From a checkpoint of a small transformer trained on Wikipedia: normalized queries and keys.
MLP neurons of a small language model. Each row is named by its layer, matrix (gate and up: input weights; down: output weights) and neuron, and shows model dimensions 112-175. Each number is 50 + 15 x the weight over its row's rms, rounded and kept within 0 to 99. A neuron's up and down rows have the sign that makes its largest values positive.
After each neuron's rows, "fires before" lists the tokens most often just after its 100 highest values on Wikipedia text that the model never trained on.

L4.gate624:09 59 12 46 44 53 44 39 36 25 49 65 55 51 43 56 59 20 41 84 54 76 31 33 74 38 14 58 55 48 48 70 58 67 47 74 43 39 49 31 48 55 51 30 64 27 47 59 45 51 51 48 34 51 58 41 48 60 27 48 44 38 32 42
L4.up624:33 79 46 42 61 54 36 35 40 53 59 40 46 49 38 30 76 59 83 37 75 53 78 39 36 50 66 29 82 49 32 43 52 38 42 48 48 73 22 54 36 76 71 29 49 53 31 62 58 14 33 49 65 45 69 43 54 49 56 83 60 66 63 56
L4.down624:28 70 27 55 69 63 27 44 52 50 49 48 50 71 34 33 49 60 59 57 49 45 30 42 57 20 49 49 50 63 46 60 20 37 63 48 58 74 83 60 49 46 48 47 53 48 33 07 77 89 69 52 52 26 63 34 50 39 29 59 43 58 64 60
fires before: "0", "9", "4", "8", "1"

L8.gate577:48 25 47 36 84 34 28 46 71 38 64 30 58 52 27 53 23 44 41 44 28 48 47 39 63 48 61 60 40 42 41 66 61 48 35 55 52 50 29 47 26 60 66 46 47 47 80 53 47 69 75 65 68 50 62 61 70 34 53 39 32 52 43 25
L8.up577:63 22 28 66 31 38 19 48 24 43 57 36 47 32 71 60 76 61 42 40 48 58 64 58 51 49 65 71 69 72 67 44 57 49 38 49 58 59 61 57 61 39 42 55 43 71 48 50 48 35 62 54 48 86 41 57 83 44 30 58 60 45 49 15
L8.down577:37 38 54 42 41 35 23 62 72 55 56 47 49 49 48 38 42 73 56 49 73 50 66 69 35 65 51 65 67 29 38 37 37 20 73 19 31 67 52 91 70 37 42 32 34 71 58 40 40 60 79 37 67 56 43 40 46 50 37 58 65 37 63 40
fires before: "0"

L6.gate362:55 77 69 66 74 45 45 25 53 51 44 50 59 55 48 60 46 56 41 55 09 56 61 60 38 39 50 45 57 33 56 39 49 64 63 48 23 45 40 56 53 56 41 51 70 34 39 48 33 79 64 57 49 55 58 73 49 55 20 46 68 40 55 48
L6.up362:57 64 79 28 33 73 39 42 74 62 31 64 70 43 61 59 88 66 54 23 38 42 41 49 26 62 60 50 32 59 73 62 28 38 58 32 64 51 51 86 56 58 61 29 57 45 34 53 45 22 31 33 57 38 46 61 59 41 61 63 36 50 68 75
L6.down362:61 49 51 50 47 48 67 57 54 78 29 32 55 38 34 61 57 65 36 32 95 38 40 65 73 60 66 28 60 40 58 61 34 74 44 40 46 46 56 40 42 64 48 38 46 53 59 37 77 66 35 48 37 76 41 55 36 67 45 78 48 48 49 68
fires before: "s", "\n", "-", " |"

L4.gate648:58 39 29 19 54 46 71 67 69 38 65 68 54 69 46 26 72 37 51 33 40 38 45 70 50 38 61 46 64 12 56 45 66 49 63 57 57 36 51 49 54 51 58 60 40 41 43 51 58 53 44 35 30 22 41 27 30 40 39 49 45 49 47 52
L4.up648:69 73 49 30 32 33 64 33 30 59 65 64 55 43 53 53 69 54 76 48 73 47 34 37 62 68 40 45 36 44 70 45 63 34 38 69 67 30 50 60 60 52 60 28 57 56 40 42 76 39 25 64 37 11 58 47 57 54 58 42 37 58 52 26
L4.down648:55 59 33 53 44 42 37 65 47 40 68 45 55 51 51 56 49 59 60 56 49 46 47 58 44 80 53 56 58 65 65 43 47 35 61 35 38 44 65 46 29 40 20 56 54 36 54 33 49 50 28 48 31 23 61 22 19 27 44 39 53 47 54 51
fires before: "\n", "ay"

L4.gate435:41 43 48 70 63 67 63 32 31 48 56 40 42 27 59 36 45 31 51 52 61 53 26 40 66 64 61 30 58 60 74 18 34 46 62 43 49 56 42 58 37 53 52 33 42 59 54 64 44 63 47 60 06 48 71 41 56 30 24 29 16 77 83 08
L4.up435:61 67 66 45 27 62 67 40 35 64 64 73 31 61 68 71 82 72 49 27 50 56 43 56 52 69 29 16 24 27 43 55 70 45 32 31 43 48 63 52 68 57 47 16 64 29 61 42 24 66 44 52 47 40 53 84 50 42 37 56 69 63 86 49
L4.down435:50 61 65 51 40 45 51 43 53 66 49 66 39 17 66 70 72 68 59 34 77 49 60 48 25 24 50 70 59 27 43 47 32 55 56 52 59 51 59 34 47 54 37 44 41 70 40 62 47 73 62 39 49 23 37 64 32 39 55 49 55 21 46 47
fires before: "s", "ing", "\n", "a", "er", "es"

L3.gate479:43 47 57 48 40 53 59 62 40 43 83 64 57 74 33 81 79 61 40 52 59 37 57 77 30 49 51 42 41 61 91 64 43 54 61 67 40 63 49 55 41 35 19 59 42 25 45 46 70 22 22 45 24 36 47 41 55 44 24 65 41 62 23 48
L3.up479:40 36 52 37 38 35 48 62 71 60 60 36 57 46 58 79 41 65 74 47 64 44 48 42 57 55 68 49 70 45 43 42 98 42 59 50 40 51 70 56 59 31 76 42 34 41 76 39 43 48 41 69 54 42 72 30 63 70 79 50 24 51 39 32
L3.down479:80 52 42 65 52 56 62 72 51 19 65 22 71 67 32 54 53 48 48 76 62 34 23 48 38 31 60 61 76 31 73 52 40 44 71 39 52 23 78 57 56 33 69 63 47 72 46 26 21 37 40 50 54 69 22 65 21 45 58 60 38 60 34 73
fires before: "\n", "oci", "ach", "ist", "ign", "um"

L6.gate52:74 30 69 49 45 53 49 38 53 38 35 60 57 41 39 54 64 58 63 53 34 48 40 58 37 76 41 38 58 79 60 37 56 52 49 37 42 39 67 78 27 26 40 22 22 53 44 75 34 59 35 48 36 75 34 66 29 50 54 69 32 45 34 70
L6.up52:55 48 45 43 84 52 66 36 71 25 72 33 35 39 55 46 49 50 57 57 41 41 49 18 55 39 63 83 65 32 19 65 39 40 69 52 84 43 45 71 18 37 51 40 68 59 37 63 53 52 55 47 68 41 47 39 48 62 67 71 46 59 35 75
L6.down52:27 29 28 57 67 62 54 53 50 51 69 43 55 62 30 43 63 24 46 40 49 51 83 65 76 44 57 55 67 49 56 89 50 90 46 39 35 52 26 37 20 66 56 49 43 15 79 30 78 36 27 40 60 50 45 54 72 71 37 39 37 30 63 50
fires before: "\n", "|", "-", "A", "ually", " |"

L4.gate354:48 29 55 42 58 65 45 60 43 59 43 34 57 32 14 83 55 24 68 41 48 58 55 58 29 44 79 55 50 70 58 56 69 47 38 86 42 28 62 74 59 49 34 58 77 62 54 47 20 35 52 35 22 49 78 40 41 65 39 48 32 86 82 65
L4.up354:46 36 42 44 55 73 45 51 69 52 54 43 63 46 33 50 39 38 43 24 29 23 63 64 52 63 68 45 33 35 60 36 47 40 21 44 45 44 43 31 66 70 57 39 56 41 41 44 63 33 44 44 54 38 57 46 29 50 92 46 64 38 42 65
L4.down354:54 37 50 79 29 38 24 36 56 37 48 47 65 56 27 24 47 47 68 54 43 67 49 51 58 51 65 60 47 24 76 47 22 40 44 33 45 68 52 69 66 26 51 43 72 45 32 46 56 58 46 24 68 76 56 56 38 44 55 58 52 64 49 55
fires before: "2", "}", "0", "k", "\\", " in"

L4.gate480:65 42 49 22 41 38 58 63 73 41 62 57 39 42 53 55 40 63 58 69 65 46 35 43 39 35 51 45 66 37 51 54 55 43 58 47 48 35 37 52 47 53 56 71 66 33 50 69 68 40 62 41 58 43 99 29 29 68 15 62 16 47 33 65
L4.up480:41 71 57 27 43 40 39 47 36 82 38 35 73 44 50 67 61 60 46 52 60 55 71 38 53 54 53 51 46 40 82 69 48 49 35 68 31 74 42 58 57 51 50 55 60 35 32 44 45 84 45 58 56 42 47 47 44 53 45 46 58 32 47 41
L4.down480:42 46 44 72 21 55 48 40 38 34 62 50 58 53 29 60 56 78 54 57 80 66 32 54 65 19 51 48 33 48 60 31 63 50 70 22 74 40 57 37 48 36 21 30 23 45 31 50 43 53 64 43 46 59 39 49 43 49 24 93 58 45 51 51
fires before: "0", "8", "2", "5", "1", "6"

L6.gate342:73 60 42 32 57 60 37 86 40 33 45 69 66 58 47 65 71 22 47 36 62 63 56 67 58 57 52 54 38 43 37 35 73 53 41 38 45 65 77 55 64 46 68 55 49 47 48 53 69 43 40 61 44 80 50 54 72 33 19 67 52 38 46 86
L6.up342:61 56 37 67 32 52 62 74 36 65 71 74 42 60 17 74 42 44 28 61 49 65 43 61 64 35 44 63 57 56 32 43 52 23 44 48 57 53 25 19 76 24 85 27 38 51 28 60 64 56 40 43 39 50 60 67 41 30 44 34 37 09 41 39
L6.down342:35 25 86 32 38 54 77 62 36 46 35 16 66 43 56 47 44 43 60 33 50 48 42 62 66 57 39 53 36 28 72 59 13 43 58 46 62 58 47 49 54 63 52 05 30 35 52 52 72 71 58 36 36 66 54 69 71 26 51 48 42 37 72 73
fires before: "\n", " The", " In", " He", " It"

L3.gate655:71 59 32 39 51 68 46 59 30 38 72 50 57 48 49 43 60 59 47 49 75 60 39 49 42 40 25 69 33 33 31 27 53 62 41 81 64 64 61 45 46 22 59 57 70 64 40 57 74 74 72 24 47 38 50 46 42 37 55 60 58 46 40 60
L3.up655:44 49 16 41 53 65 56 44 67 37 67 46 47 34 62 72 55 39 33 51 54 47 44 42 38 30 42 54 36 41 77 57 55 37 68 62 06 60 23 48 48 57 68 69 75 80 56 20 69 62 67 50 59 35 31 52 73 17 29 57 53 49 69 67
L3.down655:35 25 32 51 45 29 59 48 68 53 35 44 46 62 39 41 75 59 44 55 60 55 49 39 61 39 38 34 32 56 40 63 50 17 21 73 25 29 35 64 62 23 29 47 68 41 58 26 71 37 75 57 69 84 55 64 49 28 48 73 43 63 39 94
fires before: "9", "7", "8", "2", "4", "6"

L4.gate325:24 39 37 30 52 57 45 48 38 44 59 46 35 47 44 66 67 85 51 56 56 72 35 36 44 47 70 20 51 62 51 38 40 47 67 54 38 70 55 66 39 51 69 64 62 51 57 55 64 82 66 51 22 53 63 63 37 30 44 58 63 58 18 37
L4.up325:67 78 45 56 42 31 42 57 24 40 72 58 69 68 72 49 43 24 68 89 52 40 72 30 70 37 30 43 43 58 64 55 31 52 53 33 29 48 49 27 58 41 47 73 25 33 69 00 79 37 47 30 53 46 50 49 60 48 42 43 34 49 49 37
L4.down325:51 61 93 58 40 35 29 53 64 46 38 62 56 66 49 57 57 56 33 35 79 48 53 73 42 22 36 45 25 55 30 54 54 32 49 53 95 40 46 49 64 63 55 50 77 51 37 47 61 42 84 61 49 45 44 39 44 70 56 52 41 28 58 62
fires before: "6", "8", "0", "9", "3"

L3.gate251:37 56 25 70 53 63 71 59 50 22 47 45 43 36 39 36 52 48 69 45 40 56 58 50 35 49 20 35 50 55 33 42 34 35 29 31 47 78 44 28 83 69 47 49 38 41 39 59 73 61 25 25 54 57 54 42 53 30 56 74 77 37 60 74
L3.up251:60 56 71 63 67 37 55 49 43 76 65 44 37 60 52 52 54 60 46 33 39 66 57 56 49 63 37 55 38 19 65 58 53 27 74 62 57 49 38 32 54 26 73 75 72 20 46 43 63 63 64 61 78 28 23 60 88 41 72 41 43 77 51 38
L3.down251:49 70 40 48 56 49 78 21 60 46 27 74 63 38 54 37 55 39 58 53 50 63 53 43 63 13 66 34 47 59 47 52 49 00 43 66 60 49 62 47 42 26 58 60 60 56 42 25 79 67 61 36 66 60 71 49 50 37 68 40 35 73 51 62
fires before: "9", "8", "7", "1", "6", "0"

L2.gate85:39 58 58 49 48 35 19 67 59 48 56 50 50 57 59 52 74 62 77 49 61 54 56 55 81 35 45 55 28 34 74 42 34 19 52 34 59 38 62 34 46 70 39 59 61 29 56 48 32 64 74 41 32 73 36 27 54 17 34 25 51 42 41 33
L2.up85:39 56 58 44 34 68 63 60 30 49 30 54 56 47 42 45 39 62 49 33 54 80 53 28 40 55 75 40 61 37 55 57 57 39 52 45 66 26 20 56 38 67 41 40 39 42 31 25 30 47 41 48 27 46 54 52 64 72 31 51 25 29 55 51
L2.down85:52 35 70 37 41 35 46 56 44 73 29 48 61 62 40 46 73 45 67 54 58 43 39 70 61 54 20 49 72 48 63 45 75 57 36 85 71 42 62 49 58 43 59 52 67 65 63 60 54 71 41 47 55 60 60 57 88 40 20 28 37 79 49 80
fires before: "\n", " the", " this", "in"

L3.gate659:55 47 67 06 65 55 34 62 55 36 41 35 73 65 53 62 54 42 29 52 40 69 32 73 40 74 46 46 43 45 67 37 48 79 68 52 59 46 49 64 50 58 81 85 51 52 30 44 19 60 40 54 27 36 54 44 49 24 35 72 70 44 51 85
L3.up659:39 59 53 44 44 51 64 53 68 58 40 51 79 19 45 59 40 57 31 79 57 65 15 81 56 39 35 68 58 54 51 58 58 27 61 36 82 47 66 60 48 68 41 67 23 49 58 59 61 32 45 40 75 49 49 36 34 66 71 80 58 65 61 48
L3.down659:42 63 58 43 63 43 31 63 51 59 57 60 57 53 67 43 61 37 48 35 58 34 55 47 42 75 57 39 37 30 51 50 33 65 64 61 48 34 79 42 66 50 54 48 35 58 24 54 42 56 63 42 43 39 19 50 51 30 39 59 61 40 79 57
fires before: "-", "\n"

L2.gate599:64 44 68 58 46 37 39 88 77 50 56 52 42 29 40 53 71 45 36 39 19 46 44 69 24 52 56 24 33 56 50 26 49 38 46 34 62 43 44 82 38 44 40 58 66 76 66 81 38 64 34 47 33 40 60 63 50 31 55 68 40 65 32 34
L2.up599:69 63 55 60 66 50 71 29 60 66 42 59 41 40 46 53 50 62 53 53 51 54 35 35 53 58 34 28 57 44 33 45 75 33 69 56 30 78 53 66 45 29 50 74 61 51 48 56 52 52 31 51 41 75 29 39 48 20 59 53 72 61 52 63
L2.down599:43 42 54 36 49 54 75 65 76 55 33 47 60 38 38 49 45 64 56 55 76 42 35 29 49 61 69 45 53 65 27 60 65 38 76 43 26 76 37 19 34 60 61 42 45 83 22 56 55 43 45 67 46 66 28 61 46 34 59 27 40 57 93 63
fires before: " |", " (", "C", ")", "\n"

L2.gate66:52 81 38 58 56 52 54 47 59 67 41 45 41 80 55 70 45 67 76 72 50 32 54 56 60 64 51 16 46 61 26 62 49 29 56 78 72 66 42 47 45 74 45 50 58 62 64 36 52 51 43 43 39 56 50 65 68 61 26 45 53 50 79 32
L2.up66:73 58 58 61 55 54 59 31 20 42 32 27 36 49 47 45 69 36 34 39 67 56 32 37 55 66 59 33 44 61 52 58 28 31 49 46 80 77 56 26 44 41 51 46 22 29 39 58 45 43 27 52 45 83 72 35 64 23 36 43 63 57 63 32
L2.down66:72 41 57 69 55 60 69 40 46 73 61 49 26 67 65 38 98 58 55 40 56 57 70 77 34 49 44 51 19 62 61 50 79 29 38 58 42 80 48 31 54 43 31 68 54 35 44 34 32 21 50 45 56 41 63 29 58 44 59 47 73 29 60 52
fires before: " |", "==", ",", " and", ":", "en"

L8.gate295:38 39 39 29 74 55 59 25 53 66 69 12 35 55 36 67 38 55 91 57 35 42 36 57 44 47 45 44 45 58 49 78 56 76 65 64 51 39 64 35 54 54 52 56 33 47 16 49 22 60 58 53 47 52 66 72 68 65 63 72 31 59 46 56
L8.up295:54 59 57 71 33 49 39 53 72 29 32 53 22 26 52 43 66 33 33 58 41 57 11 44 58 49 63 16 74 66 58 32 42 40 34 53 62 71 42 40 30 34 84 55 20 39 56 38 53 46 73 41 48 64 54 77 45 29 32 46 66 56 53 24
L8.down295:41 39 34 58 51 42 64 40 45 34 33 47 51 72 50 50 59 67 61 70 55 33 35 38 37 76 42 63 42 59 57 32 48 68 45 49 70 54 64 79 28 38 70 51 58 58 47 66 54 59 49 40 41 40 85 38 41 61 54 45 66 65 21 22
fires before: "1", "0", "2"

L2.gate266:62 63 49 23 49 59 40 41 50 40 45 77 62 35 44 45 51 29 74 26 30 45 45 30 63 48 74 56 44 40 50 66 17 56 59 46 37 50 50 46 52 41 46 49 64 34 58 49 29 74 42 65 31 52 54 75 69 39 59 42 39 58 43 46
L2.up266:77 36 76 61 66 54 40 32 61 37 35 78 43 43 34 45 41 59 67 58 25 43 83 38 52 57 69 27 42 59 66 39 52 47 23 56 61 43 29 50 54 55 50 52 40 43 33 44 38 71 45 68 38 52 52 58 55 47 68 58 72 67 39 45
L2.down266:60 16 54 60 70 57 37 50 51 88 38 53 84 27 14 50 48 54 40 66 20 52 81 50 23 37 58 36 37 58 53 82 36 53 64 24 35 35 54 24 53 44 65 55 48 51 44 62 55 57 40 45 77 45 60 29 88 35 75 51 57 64 55 69
fires before: "-", "mer", "e", "es", "ed"

L8.gate510:44 33 50 84 65 71 29 49 54 66 62 39 55 60 57 64 43 24 44 32 49 24 58 68 32 64 59 46 44 62 57 38 38 24 27 47 59 49 51 32 49 55 59 36 32 27 55 50 67 60 38 48 25 46 45 35 15 46 53 72 43 39 57 55
L8.up510:39 44 40 25 59 67 77 38 35 67 58 40 27 62 62 40 53 47 51 64 46 38 42 35 38 19 41 58 31 69 31 47 58 24 60 53 63 21 41 33 70 57 44 41 43 63 49 50 20 44 68 50 40 46 36 49 42 62 60 66 70 19 56 56
L8.down510:58 48 63 25 81 21 51 51 56 59 67 66 63 52 37 49 53 46 67 41 27 44 83 72 45 68 41 39 34 44 33 40 35 38 45 50 43 22 45 46 53 63 46 47 54 75 65 57 51 47 56 56 47 53 55 73 61 57 40 64 29 57 55 18
fires before: "\n", " |", " as"

L6.gate307:51 70 40 47 51 68 70 58 46 44 46 22 44 55 82 68 43 29 69 65 49 79 30 61 72 36 48 42 58 26 66 59 67 48 66 79 46 42 65 57 56 72 42 62 25 23 30 36 54 71 45 74 26 33 55 64 59 81 23 79 76 54 63 65
L6.up307:50 35 58 46 52 66 34 48 38 36 52 66 61 46 45 52 59 35 33 50 47 68 45 72 28 31 65 38 79 40 66 58 33 48 42 61 57 57 63 55 51 56 78 47 53 38 62 53 63 53 66 61 58 25 43 65 53 39 25 71 32 28 29 25
L6.down307:36 40 43 66 67 71 84 52 56 60 68 66 66 85 31 33 38 51 49 33 58 34 81 66 56 59 45 73 21 42 49 53 55 47 50 55 44 39 55 59 48 67 53 57 75 72 34 39 23 38 66 46 49 47 44 50 56 46 43 37 24 51 50 21
fires before: "\n", " |", ":", " (", "e"

L8.gate487:36 49 74 52 26 59 51 47 37 40 36 79 52 78 45 40 58 52 38 39 59 52 31 61 78 68 50 45 59 39 36 26 48 23 58 53 39 50 59 46 33 70 68 41 39 62 33 45 50 69 58 21 41 82 60 43 48 74 72 49 50 51 71 62
L8.up487:37 82 57 35 50 79 72 91 26 76 44 48 41 35 44 70 55 70 82 52 70 47 51 66 53 76 57 38 66 55 48 30 68 48 64 35 50 46 68 47 68 63 50 36 61 58 36 40 51 32 55 29 64 71 27 33 42 54 35 58 38 47 76 65
L8.down487:55 50 60 54 47 63 43 20 24 32 58 50 52 60 13 44 30 63 69 75 24 54 51 68 42 56 54 37 50 40 48 43 48 48 55 58 59 68 42 40 53 39 30 46 37 64 52 43 50 38 50 69 39 37 45 56 44 30 40 40 42 43 63 61
fires before: "1", "2", "3", "6", "4", "9"

L4.gate443:56 44 69 51 41 81 25 83 10 45 77 57 41 47 43 27 55 53 32 34 25 52 55 56 44 33 65 53 28 74 66 59 31 53 50 60 56 65 52 49 49 46 66 35 54 66 61 35 61 43 46 52 31 37 68 73 70 62 59 56 58 41 62 28
L4.up443:50 36 25 64 26 46 48 60 58 43 53 46 46 20 23 47 45 30 72 42 36 39 57 56 47 53 12 48 60 54 49 30 35 28 80 35 52 56 30 40 68 32 51 44 26 57 48 58 50 49 57 32 39 53 73 64 36 51 37 55 41 33 55 26
L4.down443:46 33 69 51 25 52 60 66 59 69 35 66 68 39 65 48 45 37 44 19 65 62 40 00 56 49 34 49 31 26 63 81 36 52 44 48 53 55 42 24 63 34 33 36 34 66 36 57 69 52 66 22 65 08 65 69 59 57 53 38 60 54 66 52
fires before: "ed", "e", "es", "it", "ice", "ition"

L6.gate403:36 75 55 40 26 51 43 47 32 26 71 90 65 52 47 40 30 45 59 51 50 35 51 56 31 45 50 56 63 53 53 46 14 49 25 45 39 12 42 57 55 25 28 52 37 54 51 59 27 64 35 72 43 20 46 54 37 42 55 51 53 67 61 25
L6.up403:75 50 62 53 64 68 41 36 40 43 56 63 53 47 48 31 46 25 61 60 66 33 53 56 60 51 44 45 46 67 49 34 56 56 61 58 66 48 19 44 33 18 30 38 46 37 58 73 51 37 78 45 58 44 58 54 40 19 70 16 53 61 66 49
L6.down403:42 37 54 55 58 55 63 70 39 31 53 57 39 42 51 52 65 66 37 55 63 65 82 10 52 58 32 48 52 55 79 59 47 46 45 38 49 27 40 67 44 21 61 37 61 51 50 59 60 24 35 35 42 69 45 74 50 30 79 54 50 76 52 41
fires before: "ed", "ics", "es", "ment", "ive", "ing"

L4.gate142:50 27 87 56 54 64 54 91 79 45 52 63 68 58 56 59 45 32 64 45 34 40 26 59 69 25 34 65 71 49 67 45 25 42 37 73 62 26 53 18 55 59 72 56 41 39 71 40 55 62 51 36 43 67 44 49 44 47 32 46 52 49 55 74
L4.up142:04 51 62 48 49 45 71 63 51 48 64 57 50 53 26 53 56 52 40 56 26 62 03 77 63 44 59 51 40 41 54 25 34 53 60 29 41 50 72 47 43 53 59 35 39 66 37 63 46 72 59 43 18 44 60 54 46 71 69 25 19 45 29 55
L4.down142:47 42 54 55 39 52 64 46 45 37 63 28 52 40 24 51 47 85 64 71 61 51 07 71 30 74 44 47 65 31 34 37 36 77 61 30 42 73 64 59 46 61 51 46 45 56 17 40 35 42 64 49 36 30 40 38 37 55 45 52 47 42 25 58
fires before: "\n"

L8.gate153:66 30 43 55 63 62 39 61 48 74 74 73 39 56 57 49 31 50 23 74 63 73 47 38 50 32 54 52 86 73 44 55 55 15 41 57 37 48 55 45 51 59 52 59 25 28 54 14 47 45 40 39 76 24 75 29 49 40 59 60 35 54 47 38
L8.up153:38 38 23 77 70 88 46 41 50 56 60 54 45 55 62 45 49 57 54 56 52 55 35 46 59 69 64 67 33 58 53 47 39 61 35 17 50 50 69 68 56 80 61 52 53 57 55 42 60 61 81 40 50 57 82 79 48 53 22 62 60 64 62 45
L8.down153:46 48 46 45 58 58 59 66 65 57 36 43 49 72 55 27 21 51 52 67 35 50 45 41 73 40 72 50 41 54 41 62 53 55 46 27 46 72 77 67 53 51 41 56 62 38 61 73 35 45 46 56 68 60 71 43 71 49 78 56 71 32 33 41
fires before: "4", "0", "5", "8", "6", " in"

L8.gate390:37 42 24 35 52 63 32 34 51 25 42 33 32 55 48 43 68 52 29 40 63 49 60 50 50 44 44 43 53 52 25 50 34 70 34 53 59 30 62 34 15 47 60 60 54 25 66 42 30 62 50 39 50 52 66 52 50 21 58 62 71 18 49 62
L8.up390:21 48 44 64 55 24 65 45 37 38 59 69 30 61 50 24 32 57 26 64 62 45 33 54 72 36 54 45 48 39 42 80 56 63 46 40 52 44 25 55 31 88 64 61 66 30 48 46 48 55 31 18 39 38 70 67 42 32 56 56 63 72 24 39
L8.down390:58 47 38 56 49 49 33 39 51 42 24 60 54 37 23 41 52 64 66 37 98 69 47 76 63 44 48 27 61 44 54 64 49 43 56 56 80 67 52 85 44 29 49 62 48 41 53 20 65 44 19 48 50 54 73 58 46 36 49 62 52 34 32 63
fires before: "9", "old", "istory", "\n", "8"

L8.gate449:47 60 62 31 62 49 52 55 55 64 39 53 39 48 77 47 35 51 63 41 52 60 71 50 38 45 55 53 31 45 61 47 72 33 27 73 39 51 60 65 80 19 49 37 52 48 56 51 41 34 75 40 43 53 36 45 28 36 59 33 52 49 72 23
L8.up449:48 52 54 61 96 89 49 53 54 58 29 52 26 31 36 45 65 72 71 50 45 26 39 58 33 46 75 50 42 15 50 77 61 63 32 41 50 45 47 37 72 66 67 41 38 24 45 59 37 41 54 56 42 28 33 50 69 41 72 45 51 43 51 30
L8.down449:48 46 40 67 64 74 41 38 81 61 31 57 64 47 70 28 49 55 45 47 25 45 39 90 46 66 53 31 12 58 53 57 52 26 67 44 40 56 66 55 60 36 79 58 26 40 55 63 80 64 70 66 55 65 69 53 52 31 56 51 62 76 49 42
fires before: " |", "2", "1", "0", "3", "4"

L4.gate330:11 73 61 39 43 56 46 36 65 53 37 56 39 60 53 53 44 72 58 67 34 53 50 50 27 63 52 55 57 67 42 33 65 25 60 49 36 28 25 57 67 70 59 29 29 35 53 54 24 50 64 34 72 76 47 34 24 34 40 28 12 74 62 62
L4.up330:20 42 51 32 49 53 57 73 73 30 51 51 36 61 46 54 24 68 45 42 48 52 27 56 45 60 53 38 51 32 35 52 81 60 65 77 57 45 25 54 52 47 60 22 62 54 28 64 57 79 49 67 66 50 40 57 75 22 44 61 48 64 40 43
L4.down330:39 25 60 46 49 64 54 44 64 25 60 46 41 63 50 50 76 59 58 61 60 80 55 54 55 94 35 21 67 58 63 12 53 18 59 70 54 42 26 60 56 44 56 18 51 29 64 21 53 61 52 62 52 77 56 45 49 54 40 48 57 46 56 24
fires before: " the", " a", " an", " this"

L8.gate27:44 84 51 42 67 69 56 39 54 46 30 51 31 49 55 69 36 64 52 34 62 49 37 35 48 52 46 64 44 80 47 53 72 77 36 58 63 48 69 25 84 43 43 46 50 50 53 47 70 35 39 66 36 54 82 69 64 49 41 39 56 39 59 69
L8.up27:48 57 41 18 40 43 41 52 70 51 35 76 61 44 60 52 51 52 41 26 36 68 10 62 63 34 58 19 65 39 45 54 25 46 71 42 48 41 66 56 53 50 35 83 44 32 68 44 32 58 51 43 56 42 58 60 90 61 56 97 66 52 80 66
L8.down27:58 48 39 67 83 65 60 66 53 60 37 38 36 71 29 44 46 44 50 53 37 48 50 27 57 83 62 38 49 45 58 47 51 57 64 31 56 54 69 18 36 40 50 23 57 28 41 31 48 47 29 19 75 46 57 78 71 54 37 52 68 53 49 45
fires before: "|", "-", "\n"

L8.gate249:71 51 50 31 54 58 56 35 62 44 56 57 68 87 25 52 60 69 65 38 41 57 76 43 68 40 41 32 33 37 46 00 59 51 56 59 76 49 54 64 06 46 30 14 56 39 74 59 67 55 31 35 56 50 18 42 48 41 66 73 54 27 45 42
L8.up249:83 44 55 44 35 43 45 42 47 42 86 66 60 50 36 51 45 41 68 48 63 52 43 66 51 53 33 64 52 56 59 42 54 49 39 34 34 42 67 45 56 39 48 38 73 57 64 51 51 38 36 53 57 59 27 39 52 54 60 66 64 29 67 59
L8.down249:47 47 51 49 34 38 59 37 16 39 86 59 44 60 35 56 47 63 64 24 38 44 35 66 41 47 47 59 52 66 52 46 47 40 44 41 68 48 67 61 51 54 28 47 58 50 52 69 30 56 44 62 68 65 14 47 60 72 65 63 57 58 62 57
fires before: "6", "5", "7", "1", "9", "0"

L2.gate446:62 37 39 48 63 51 28 29 56 53 47 47 63 67 52 54 36 53 71 30 49 49 66 44 56 64 31 41 66 37 57 46 67 41 70 82 45 67 62 50 56 24 52 52 62 35 62 77 56 45 20 37 68 68 26 63 28 76 47 45 49 73 42 38
L2.up446:20 43 57 32 63 31 37 47 61 33 45 76 38 44 58 39 42 37 29 22 49 40 45 44 41 65 44 38 63 72 18 78 49 24 42 40 71 60 80 64 44 35 51 52 53 27 30 40 35 34 37 45 63 35 59 44 84 65 43 52 58 43 53 35
L2.down446:18 57 54 37 63 21 56 38 78 74 30 59 55 59 73 47 43 31 32 52 30 49 63 54 37 67 32 60 67 54 76 57 43 37 36 51 53 43 28 32 54 29 44 52 34 66 24 77 74 51 43 40 47 36 37 63 64 49 62 64 26 51 59 64
fires before: "3", "9", "5", "1", "2", "7"